{
  "n_head": 4,
  "n_kv_head": 4,
  "vocab_size": 2048,
  "rope_fraction": 1.0,
  "bias": "all",
  "init": "normal",
  "init_std_o": 0.0,
  "init_std_up": 0.0285,
  "decay_fraction": 0.451,
  "final_lr_fraction": 0.0,
  "batch_tokens": [16384, 32768, 49152],
  "train_tokens": 270500000
}
MLP neurons of a small language model. Each row is named by its layer, matrix (down: output weights) and neuron, and shows model dimensions 144-239. Each number is 200 + 40 x the weight over its row's rms, rounded and kept within 0 to 999.
A block is one neuron, or neurons of one layer that tend to fire together. After each block is what it responds to, as a language model described it from the Wikipedia text at the highest values.

L8.down61,195,215,64,205,251,144,213,198,215,226,157,181,191,211,183,168,194,214,222,216,202,197,208,178,134,131,217,246,241,143,228,174,140,183,296,227,201,189,197,219,206,236,249,162,172,239,180,200,201,180,123,270,276,155,222,206,167,167,246,163,254,243,196,173,209,207,180,159,172,271,216,230,216,191,123,170,238,198,232,157,222,221,195,166,277,178,203,263,193,183,193,141,239,192,183,182
L8.down155,183,225,163,189,209,267,239,127,195,167,216,205,241,239,225,170,225,197,182,180,249,164,208,250,219,183,232,175,157,243,156,149,154,233,248,256,221,195,193,235,184,260,272,266,153,239,246,243,185,199,146,180,104,162,202,180,215,151,152,245,232,166,232,145,266,239,203,180,182,221,153,198,255,231,266,149,235,194,161,173,165,236,270,240,228,190,160,220,217,202,235,177,270,176,186,218
L8.down407,207,177,243,249,214,171,221,167,229,229,226,214,165,217,184,165,243,178,180,283,225,258,187,181,208,205,137,139,192,217,197,212,198,193,199,197,272,156,175,183,216,217,215,203,172,221,175,245,180,230,221,233,150,225,100,172,142,201,175,102,209,258,200,213,194,208,174,238,240,249,196,237,182,285,192,210,243,248,269,209,118,208,205,194,262,146,177,226,191,207,290,190,154,205,114,193
L8.down708,245,163,135,165,183,208,186,196,194,179,239,220,209,224,130,172,247,208,178,178,158,185,256,256,189,200,188,191,233,198,214,134,129,192,251,231,179,178,203,188,186,225,196,134,160,175,196,217,242,222,196,122,177,191,184,246,173,200,174,240,216,237,223,181,180,146,207,184,242,212,152,191,177,200,220,212,213,206,217,155,194,89,203,265,224,232,191,319,180,160,247,194,260,130,202,179
L8.down876,209,224,157,120,200,176,210,189,221,256,255,188,114,228,205,232,161,166,241,216,217,238,141,280,250,197,228,180,161,198,238,223,225,265,149,172,222,209,244,155,99,177,218,204,243,198,163,187,245,200,185,151,214,217,205,269,249,206,179,219,108,129,198,165,217,174,226,244,192,142,243,208,110,221,187,214,274,207,233,168,176,238,173,194,251,222,197,171,130,171,202,176,166,154,191,237
L8.down1452,227,123,160,166,173,226,193,208,241,189,181,159,151,148,206,217,145,177,214,217,238,205,197,164,159,196,194,185,163,200,212,173,219,113,202,216,158,174,218,248,173,174,222,245,152,155,213,247,149,170,199,197,168,185,193,273,180,169,84,216,288,194,231,230,207,193,238,164,167,171,217,212,130,186,194,120,231,191,240,214,135,201,158,185,179,235,178,258,197,199,201,219,200,179,184,169
L8.down1555,153,264,274,213,329,166,170,195,198,172,175,140,128,178,207,255,207,207,199,190,217,233,244,151,197,231,222,171,200,170,240,175,268,262,141,222,250,183,219,172,182,196,155,209,256,190,170,205,251,148,174,198,190,154,179,177,188,142,185,239,146,225,209,196,160,217,110,183,141,201,219,153,168,254,236,227,181,202,163,211,248,218,213,208,218,220,173,196,217,203,109,168,182,211,200,249
L8.down1680,207,148,132,214,202,221,222,181,248,218,151,192,142,225,87,177,264,271,231,223,189,203,182,184,233,211,274,254,211,195,227,167,175,220,253,244,212,166,221,203,167,222,205,176,180,246,256,189,183,207,201,152,143,195,235,160,128,198,257,154,187,137,230,154,181,233,174,150,212,288,132,223,136,288,176,145,177,188,191,195,180,216,217,233,285,210,174,189,176,174,175,269,203,220,153,182
Responds to: Second word-piece fragment. Short second fragments inside a split word, mostly names, right after a capitalized opening piece, such as H-al (Hal, Halton), Ly-n-ne, G-l-entoran.

L8.down51,149,133,149,275,257,191,229,146,221,169,110,115,234,110,265,233,223,177,244,294,174,167,191,218,193,213,231,124,194,163,280,196,116,246,203,173,222,202,209,115,173,139,163,219,247,201,167,204,215,224,198,121,208,177,215,175,228,115,216,120,205,195,212,237,127,239,181,146,163,151,164,197,136,203,154,224,162,259,193,176,192,207,156,165,224,189,142,138,160,282,212,200,226,183,274,171
L8.down167,175,170,203,163,259,215,242,157,180,142,201,193,167,227,195,224,179,218,163,223,222,158,229,177,214,200,177,249,276,138,200,163,171,177,231,175,252,214,152,165,194,159,225,234,291,209,149,186,251,210,155,220,199,192,205,228,283,274,175,220,182,212,189,131,193,157,140,170,225,180,143,203,251,205,243,263,216,213,242,212,123,225,216,141,282,159,229,115,310,151,237,190,230,174,157,167
L8.down362,233,183,200,189,266,182,184,188,164,174,220,157,103,226,218,189,160,157,276,205,191,239,255,269,101,228,175,192,176,155,161,189,152,137,279,211,180,136,228,233,101,204,226,186,208,235,224,242,160,282,170,243,226,159,211,207,230,231,247,164,253,218,243,245,230,233,221,235,168,188,210,198,168,180,177,162,157,153,187,203,236,161,230,199,219,166,190,151,186,155,136,200,150,158,170,146
L8.down997,267,178,201,154,190,268,257,212,141,275,202,261,178,264,183,188,238,174,142,146,172,226,248,138,157,152,207,204,272,164,163,233,199,189,229,145,239,208,186,169,188,182,154,241,198,231,111,200,287,229,239,208,173,144,160,156,211,264,238,210,146,246,175,235,210,174,178,184,256,158,125,232,149,170,132,199,219,216,188,164,228,237,173,188,141,223,131,285,246,232,179,237,225,187,216,205
L8.down1661,214,199,200,179,221,180,202,296,172,190,247,232,139,149,165,203,188,208,304,171,212,203,218,239,204,207,285,206,81,206,155,248,197,267,230,189,161,215,222,252,129,110,212,241,233,247,198,213,181,165,112,244,183,152,231,170,164,207,146,168,173,202,142,216,194,208,142,237,172,204,112,178,229,230,157,162,193,131,199,208,166,186,70,180,180,215,293,168,157,210,261,176,175,219,174,199
L8.down1797,212,145,213,186,174,212,204,242,196,194,230,119,191,198,223,204,300,205,144,273,235,165,189,179,238,96,200,191,189,162,195,159,224,194,140,248,199,128,161,224,168,251,193,181,220,97,252,200,264,188,148,191,208,165,207,140,251,204,166,148,238,200,248,186,192,209,226,214,227,180,155,130,169,134,172,188,228,271,215,196,195,200,165,177,243,243,162,168,174,203,244,164,191,189,220,207
L8.down1945,131,153,170,198,228,215,178,164,127,155,140,203,196,180,282,246,121,240,174,162,195,170,147,160,212,163,152,204,117,143,178,188,257,185,265,249,149,231,200,168,194,183,227,147,203,283,149,217,216,142,189,181,216,259,215,216,174,221,145,202,234,137,177,204,162,193,230,318,188,171,202,203,285,187,162,178,212,177,208,212,178,251,178,152,228,212,193,228,181,211,165,195,142,219,243,241
L8.down2096,193,151,178,230,275,128,247,170,234,196,188,221,181,203,199,225,254,282,234,224,200,143,195,202,172,147,155,178,228,173,163,149,270,137,229,219,186,125,283,237,217,192,160,214,223,204,146,201,273,223,131,236,165,219,303,211,146,171,211,118,132,165,161,197,160,129,179,197,130,246,169,239,193,143,223,229,207,190,182,178,161,178,212,206,215,170,164,252,202,216,221,240,207,224,240,253
Responds to: Second word fragment. A mid-word piece, often "er", right after a short capitalized opening fragment in words split into pieces, as in T|er|ritory, em|er|ged, La|bor.

L4.down427,173,276,227,180,259,157,166,225,184,230,185,202,160,206,208,223,124,237,237,222,203,179,189,164,217,215,239,181,215,224,218,146,148,193,277,165,240,249,179,223,168,289,153,181,171,193,285,246,233,128,197,199,206,201,215,183,232,171,247,145,162,136,179,235,82,205,186,231,208,213,191,159,248,147,249,221,155,143,144,168,227,199,226,238,142,196,162,212,112,260,206,226,217,184,153,189
L4.down699,150,150,246,133,167,233,173,249,201,107,190,210,224,219,174,266,248,228,246,229,174,216,195,182,209,176,207,188,246,211,251,213,180,258,177,163,297,252,215,173,158,234,187,216,188,138,238,198,182,160,323,168,180,256,214,135,199,237,223,197,174,204,153,229,175,200,121,159,163,195,210,193,158,172,249,288,221,170,168,222,169,190,158,234,202,147,189,241,195,279,201,193,176,236,127,189
L4.down971,136,163,222,216,201,119,222,229,108,135,228,146,128,147,132,267,196,220,202,212,193,144,266,214,160,201,265,228,201,211,244,235,238,215,270,198,236,227,225,195,142,185,166,192,250,139,259,153,223,159,247,181,230,157,168,194,154,265,196,214,155,241,192,222,140,163,163,168,257,273,200,159,224,145,222,222,217,126,202,138,219,124,231,253,216,141,254,190,221,211,191,191,198,221,174,241
L4.down1828,130,151,173,194,242,191,180,213,206,234,233,136,160,151,229,239,246,218,146,251,255,189,212,198,190,175,202,236,174,190,231,168,211,255,208,114,274,213,213,212,202,236,274,189,219,250,171,209,245,209,198,286,237,189,201,255,273,186,142,189,205,192,175,141,188,162,153,209,192,138,218,196,184,253,212,143,276,221,279,239,151,142,239,140,178,185,190,205,213,205,197,184,205,112,153,185
Responds to: Subword "er" piece. The word-piece "er" in the middle or at the end of a word, as in lower, sister, footballer, emergency, servants, Netherlands.

L10.down1123,201,208,140,273,261,180,229,148,219,189,169,220,217,269,187,210,210,159,193,182,244,251,187,260,209,264,234,250,237,224,247,172,161,217,249,237,249,234,248,240,165,199,189,132,223,238,246,223,203,189,198,167,119,158,211,153,220,182,289,236,193,224,213,211,178,249,250,233,181,153,181,211,125,192,204,208,149,256,271,174,124,218,158,222,182,120,168,235,201,276,216,192,233,147,250,164
L10.down2112,201,221,208,182,282,199,210,181,194,179,229,216,154,225,207,221,219,167,220,189,181,174,266,257,174,237,199,194,213,273,205,202,212,171,129,218,223,193,183,213,214,173,173,179,232,213,185,242,292,210,235,273,224,147,242,226,210,215,248,197,208,203,228,171,218,272,224,163,212,135,147,126,116,244,248,209,127,180,252,196,213,250,153,143,185,223,242,202,203,220,281,276,241,190,150,278
Responds to: Split word consonant fragments. Single consonant tokens, often r, n, m, l, right after a word's first letter when a word is broken into letter pieces, e.g. K-n-ight, St-r-ong, s-m-all, J-r.

L4.down31,180,180,164,155,261,261,213,156,158,141,191,145,216,203,185,228,241,192,214,193,188,129,157,183,216,158,206,178,145,193,176,177,213,187,202,145,160,240,243,164,177,225,222,208,206,163,253,107,182,252,174,206,230,245,162,134,174,233,229,231,245,102,186,143,235,165,225,165,182,211,211,181,210,147,203,217,225,129,227,232,169,179,205,195,161,162,247,209,125,218,173,248,243,181,184,243
L4.down387,225,126,173,155,154,231,226,174,133,232,180,179,183,224,188,155,207,232,87,155,207,134,148,240,137,250,271,152,162,270,210,227,185,258,245,173,214,229,250,250,261,229,102,236,200,183,204,193,194,180,234,183,199,173,244,184,186,181,148,163,220,123,228,216,149,180,236,203,189,199,202,161,221,237,157,190,214,200,170,259,166,190,130,149,223,151,274,173,212,163,134,229,209,233,159,273
L4.down1684,265,186,117,128,191,190,150,148,141,237,224,113,183,285,253,191,264,187,197,180,177,128,193,180,208,173,187,165,205,149,196,223,155,193,165,160,280,179,250,175,210,177,231,236,258,218,192,162,176,215,165,222,179,211,254,220,224,174,238,237,178,260,242,204,317,141,264,228,242,176,248,277,199,192,201,163,206,183,223,203,169,248,136,160,214,122,224,187,260,166,236,197,223,119,222,195
L4.down1874,204,215,191,312,248,259,237,183,197,254,217,242,122,116,219,216,244,269,204,233,234,198,218,130,171,225,145,185,90,236,209,101,237,222,191,142,190,180,221,196,241,193,184,166,137,191,174,251,199,224,214,226,232,201,180,251,208,176,222,212,291,239,249,214,208,205,214,182,215,205,165,223,210,204,166,150,146,231,235,229,203,127,200,197,193,150,210,214,244,189,262,208,211,196,140,246
Responds to: Mid-word "ri" fragment. Fires on the word-piece "ri" (sometimes "r") inside a word split into small pieces, as in f-ri-end, p-ri-ze, mar-ri-age, cri-minal.